Weights of a small transformer language model: width 384, no biases in attention or MLP.
MLP neurons of a small language model. Each row is named by its layer, matrix (gate and up: input weights; down: output weights) and neuron, and shows model dimensions 80-207. Each number is 500 + 40 x the weight over its row's rms, rounded and kept within 0 to 999. Numbers have three digits each. A neuron's up and down rows have the sign that makes its largest values positive.
After each neuron's rows, "fires in" lists the words (lower case) most often at its 100 highest values on Wikipedia text that the model never trained on; "fires after" lists the tokens most often just before its 100 highest values on Wikipedia text that the model never trained on. A number after a token or word is its count.

L8.gate1150:456479509510560531531422471470511494482544399540453550472513490484474546560515531509542506535489528503532538436557516448449477524393439511591500453469522451517474416579471410453461456515543504554509519518538485386522503515548501443562432463460416591504508480488520524440523468490466497507526549524511544495516425496450434490506472583455479433558476441437567403478507471528550594520498
L8.up1150:507484427459471534510487453476528545516467539466475535511516502451499501514438517534538436463473457466462483501518491479485503551529459535514484462509471476494540459521505421537467474532503470467566483483533579486469458549509511539482561496461417495524482533540469454447446473514447560496531512466559524472486485426477515446540464498420482490490377485524485514488493563482486532495507
L8.down1150:534490469439493368464518450521485457487498475415456456532473467443508429463438507510554534463533475499466433445503482509512549629588536568458523510442528527501484521483442484556502441446557522504496497559518475494469497449483526499481592511448555514466575554516468459588477490501483405526505573511437586503501463505483519462530551453545503516468500493462539453593528512467516503526510
fires in: "first" 22, "notable" 7, "only" 6, "major" 6, "best" 5, "main" 5
fires after: " the" 35, " The" 6, " not" 5, " of" 4, "The" 4

L7.gate531:541487486478502497511470531496464516507511467523410462458526433515544537496547498455520474544570492486485497552533458586485432512561420501483553510478567551469528444490443467492520505482501423535439481465464510487490489527492509572498523437453453472551477506548513529484457522528498488461473512436514539498509521407529488393449477520512446451550452510468503462434479491530530511575505
L7.up531:475487525510533452456508445543439460547474516528515494509488463477561425509518522496521529584495521520519485448489431529464451492530462546503458560441526471539477438489486502503462530489479422542618464522465511510508508559558582556561525608500614604525512525441529536495508519494462478471486542502503549450511500411468493479476554486492407472558444506477520543500450538520461462492489
L7.down531:555447536524498483466497533529428486448452526469508523518484501537500485456506460541504495545492566509505436469527494467496531441502463440525533514502495485553478465400489466538517496546496455436533477468540521436403498491516544516494468493443483458479511448578430441564494500453465537460514431518486527509553484537470514514474503479478434477479478509453522484456525542444534512510452
fires in: "the" 42, "of" 8, "in" 6, "inspired" 4, "at" 4
fires after: " was" 24, " of" 13, " is" 8, " one" 7, " has" 7, " were" 7

L10.gate999:538545477495523448463500463397521488492471416429468488517588492469499475497506506497503524536517540556525518548547509447474475579489532508524485502515527539464519470455492537515504506525470515465508571436482487522500568509454494503512510430546589498459531485488496512460466538487585502498458553507480444448495497481543431544458538541435503565453555533403506556503492495444509476515454
L10.up999:516570552516484477568501508396517497463450402444524506485557513460545538523528474546586482477420496488501505556443480434461512501560504540536461503514444460469549503487507548554497531489527466519542468452510488479557542463517527556533561581496493501479538436604474509443469478494523433492517575450495464407480486538615472542485495527428509451510538443411489502492427546500405470457476
L10.down999:456485531498453469488497495492525539512515446538482402490553453503509541474531386604520452504506577524567480446544571493376478493510489520457505491514536485486516508491542493529472455458508493534560545477544493502499522489480553526567514519550520452488447489412521471492436507452469462582532487500533550470428493535526472488474488475496493586490532528505433511495499582483535416537437
fires in: "a" 50, "san" 10, "valga" 4
fires after: " as" 30, " is" 12, " in" 6, " the" 5, " to" 5, " s" 4

L10.gate309:517489466517552430506464529480457509485507529485485509531561502457610478524526502564528534536463512473499510528569572578441458536422519515477497525574524544505526540528473526512455455461536490403462489532501591436413488500495541528565458489482516514521586513504489544540435515479453506512536498543522550498500497490496453559569507519512492500515518491464484522488530464554521528503499
L10.up309:593514543501520445556487615477487498425556503501497539548507503495517544465471479567470602569486601519545477424476541527500503484410501469475458495487508492491493535460487465535528535544467566442475491508513482512445438561474505495468526547460507573529455516437448491464459460468459478449493495451462555440534492485522504498456508600520477541519489464551525497537456418577531494465501
L10.down309:535467468458555553463505603496535457515532489473516396504537473467411557439540566473450502591457540510578539590536504461518520568459485585434436482495525503528449491493461478483457575503476434501495486523518554528473431622477557521502613565406571522480597478482517527514468539495473456522520498520534456498490449482496525459456558547456582570419462476463542495562491503478546460438475
fires in: "was" 63, "is" 10, "as" 6, "being" 5, "be" 5
fires after: " He" 15, " and" 12, " he" 12, " She" 6, "He" 6

L7.gate163:533489511521525483448501463387477452563533469511498462470495545536508450530504492521532467535474458510501493505492407473479543547506561464512448517516447496453538425491438518533517523527533455541534497501563552521439474468552532489518556439562494509464553561480467494463517448495513539489508526516512474465507523414599500427407473552537542515532421527526476537561543455553455496504515
L7.up163:480478524525522528487472470519552472547525487514463522444508467499478574560489540548488493491502552447521500541519433530482529506564506567548543548514411462461490502547464500415523454473520516523475496500553511494460496534513499487553427473463466491534476558544480537584512484531497489457502525442478481502449516520496522502464553530504429488497539461512423511460474467466542499465495
L7.down163:505454533516548446460530430462480417563481409502531527528562510494567479543486514549467638466524477469486426473471437532528526519498485549510483571577535421482473363453474458496527520506477515517522508558510512547581512543452485465501516465520545458501529547473521494455438459479448513533453445525494513524521486467478453533518491493536542540427562506451579459523485470445565523510514
fires in: "united" 33, "first" 18, "american" 11, "best" 7, "debut" 4
fires after: " the" 34, "'s" 11, " O" 4, " their" 4

L7.gate1420:502502493447548547478509467446496550528486534470456484585525520469528586502513543569495472518499469452592451526517465539494455518534469557505477460455487497475455544441547493459502493541491554505568552474477540462532459459449486479504452460447441558542377468517523493474402551518470488425480477540534518529461478532498478479573572543563500530536512530547470473547430508467494484484510
L7.up1420:497513479456470537487458482501533572537497488534560514508495518492515442520498500525492541411487395557521509561465574534497501486483495457524479512442570550481523528540482482454502534486528480451499575514442577477537490487521500434493507508486541595540462451442523480512559518469550522504571494526503536494504497601486533483465599565464534473518477450529487498535534480493479467495456
L7.down1420:418471498511463536488536484570463508514539561499556480545515459450438455521545453459500463495530491544458540462452650554448536498537453507477551450493514577552449500484489476503479450538505488509541573458486524525497512458422511409401506521543553484542503465487486450521544548529485472352556532547481566521459533524531494412549505490545556549465528461549497504526523423461468514470576
fires in: "and" 81, "who" 5
fires after: "," 76, " and" 6, ")," 4

L7.gate1328:528546472443490539503532449462488516499443444474537520501517499509469469484526557490563452557509482523503524529450560534518561516516501467447469396516448472401487514529437430537460478473519546526479405505407471457473553436496555451546497605516482512518528416429449482496457528522461516491534482470570566534474475488610568490437430480436563515481529476522509520502491466517440478456423
L7.up1328:483544496411446498470442384494476471552470508534452463489440429479498476534493527460526507520478477460544524511468526594566550461557562500505507508435486461497444514492460566543474440483504488510469455489454524502471536542508499456578520497486445526484513457501538496525532505529522454455478480487555506504505531489503474519438487440512522454494416431538545454498457496429460485519443
L7.down1328:463545524535473459491535419470576463489442482518486463493412448507519500534439507455470506563539430418477473456457534488530467511485531457513453488467438526539597502420460565534531544452545495528507595561509481519524563544561473526450531452502521493503458536475513494506442504437488494442481492481494461533548493481544490542538507451505529540487600484519531465524511489453570506573481
fires in: "a" 74, "an" 15
fires after: "," 41, " is" 28, " was" 13

L10.gate780:517532583522476538557468542465497514605463470492442458490478536438456543422543497530532532512522547508563513494558467504505521555434553535562547525512529449582456492475537578554502481481490491519565529445524488496488531470519508511476500552510538526541472468484515534467522557558478445545532474514461484560476524488513528437621482540529511547537473545430525494570495530538486483521571
L10.up780:533480554522531475433520439541500414608526461498479435468512488524478477526506488494509491612533487550532452499542523500474490457532526589455492443514554460468470527431533486537534534487423495506495494513474496403458573452596469534553530555529518529535454528463476495485499528518462495543474459493505476521440481524513478441495527480475450481549449490490507453510556477523510478486505
L10.down780:568468471485592454444515538521486547565480501508480481589472562425481545534502485517535488507511442574575539527453535497498447534456558546476475549425427520511546481496527575588535437514545531566528520454535482453493478524456421467551561513550494507517529492494498491445496498489515441518484496495541453515492448465527431517580450547472457516526467512405549524590516472475553491473437
fires in: "in" 49, "by" 14, "a" 12, "of" 4, "at" 4
fires after: "." 30, "," 11, "As" 8, " as" 8, ".\n\n" 7

L7.gate1149:503423555535543409561474566463542458471512506482540497434491454486529493484503517586516494457495426530448525428512529512503526494545517460474540512440493555527462486530512473479477452493516618458501482442506452513445561531490569553504559528530448469450511452478533521521447548537488465530549462489472525483533496525425440476490408455464548412535452468458492486556438535482472498533453
L7.up1149:494463524538433454533476534580473501489478539484496522471521494490609418533452558543477443464520461531541530499451462523487560524506549485459474536536567497489546464548508450508447486531498481509586485446551486457464516473498508523528495548383449477542589476581498518547444559488476452492543473456506460468456564485470572515531467520461540452477434589467438488440563460521534511478535
L7.down1149:480500484430476474468480577453550511499495557517509474427519475497504492491528519563485439497547450538556474503502493460458531502485515511502436541501506507473475472405464444460500512524467507551515570492479479479479468455459494561515505462518459443464517468577563438486431457515511497526469494421445576463498434513426496505498480544426526511487440465531501545454443450481514481540408
fires in: "the" 70, "s" 9, "a" 7
fires after: " was" 29, " is" 20, " as" 6, " were" 5, " be" 5

L7.gate93:502499489516465513569567470472484485633523466604477523500471523490469535536545519481460517485592493434488528519506534487448451518474539464498493548417491435455493562518521498497490420549452500529457507542474528516508457562536587540493460547562459468553443455374486507546435563471483514512469522499474507549511457494439589485463521543417469530483525445496511417559530513474480441507528
L7.up93:521502471568454556547471440438494518480504520516482487531486515513422530478518534467515607469450488454455539499495513480583496491532509461515532477416438475427479476529549521533549455502545469506462447527508565438457467472603519487524523529480508473527464490462448548481432490496551562533507494499516539534513488462439570519523515549484545590502564441431513425478571476526390447471573
L7.down93:592450552516498437543481499519534524446510498541542586544490514540443482455510482524529488540362464523467512529486558442429559508487402467558542473511509524487468500536509501460590512479536490475440463539566570561537484503484540509484520495579492508544489527494474508511434452473453525553460521517557434483541539528486420450495494535505567493517490450494513496517399497475418576476562
fires in: "the" 39, "that" 7, "of" 6, "a" 4
fires after: " of" 36, " on" 9, " M" 5, " the" 4, " On" 4

L10.gate1045:556469486523524465439572500428456486552543459509530429450514472513506551529505504507504488486494516511483562467512451531482569520506520443534473459443561444506519589560473495503574501548483534519500501481503456509441472499484542483510500460542463431468561472479430522511478564486521469453530484504578478496449424552467496495545440484571506469544483516506534483496499506473520454527500
L10.up1045:453543474562488496483402504416465495530449406534495497500535475518548493548426512458499521487542519407443517468521444460452560535506532497521536489485532504454506491524539532460472510494464541470516501534526539466477508481455539483457598518507573497534600533492535522507513545497482553499560472445489475518434468524514464482499547548497511527420602494506576549543513449494466485438571
L10.down1045:421463453477479507490466492501523506566479515570486471554582571450510507545533529518535637592563572454486515512479497469575438516524534501490525463478509502563500450483505535504582494503508469438468506507602416487523503551486470482442534458496409506484520483451556509527484526461481553434544518502538579459508495559491485515444461553459532545407486468490523451559534535500537497487493
fires in: "the" 49, "former" 9, "official" 4
fires after: " of" 23, " the" 11, " as" 10, " at" 6, " and" 5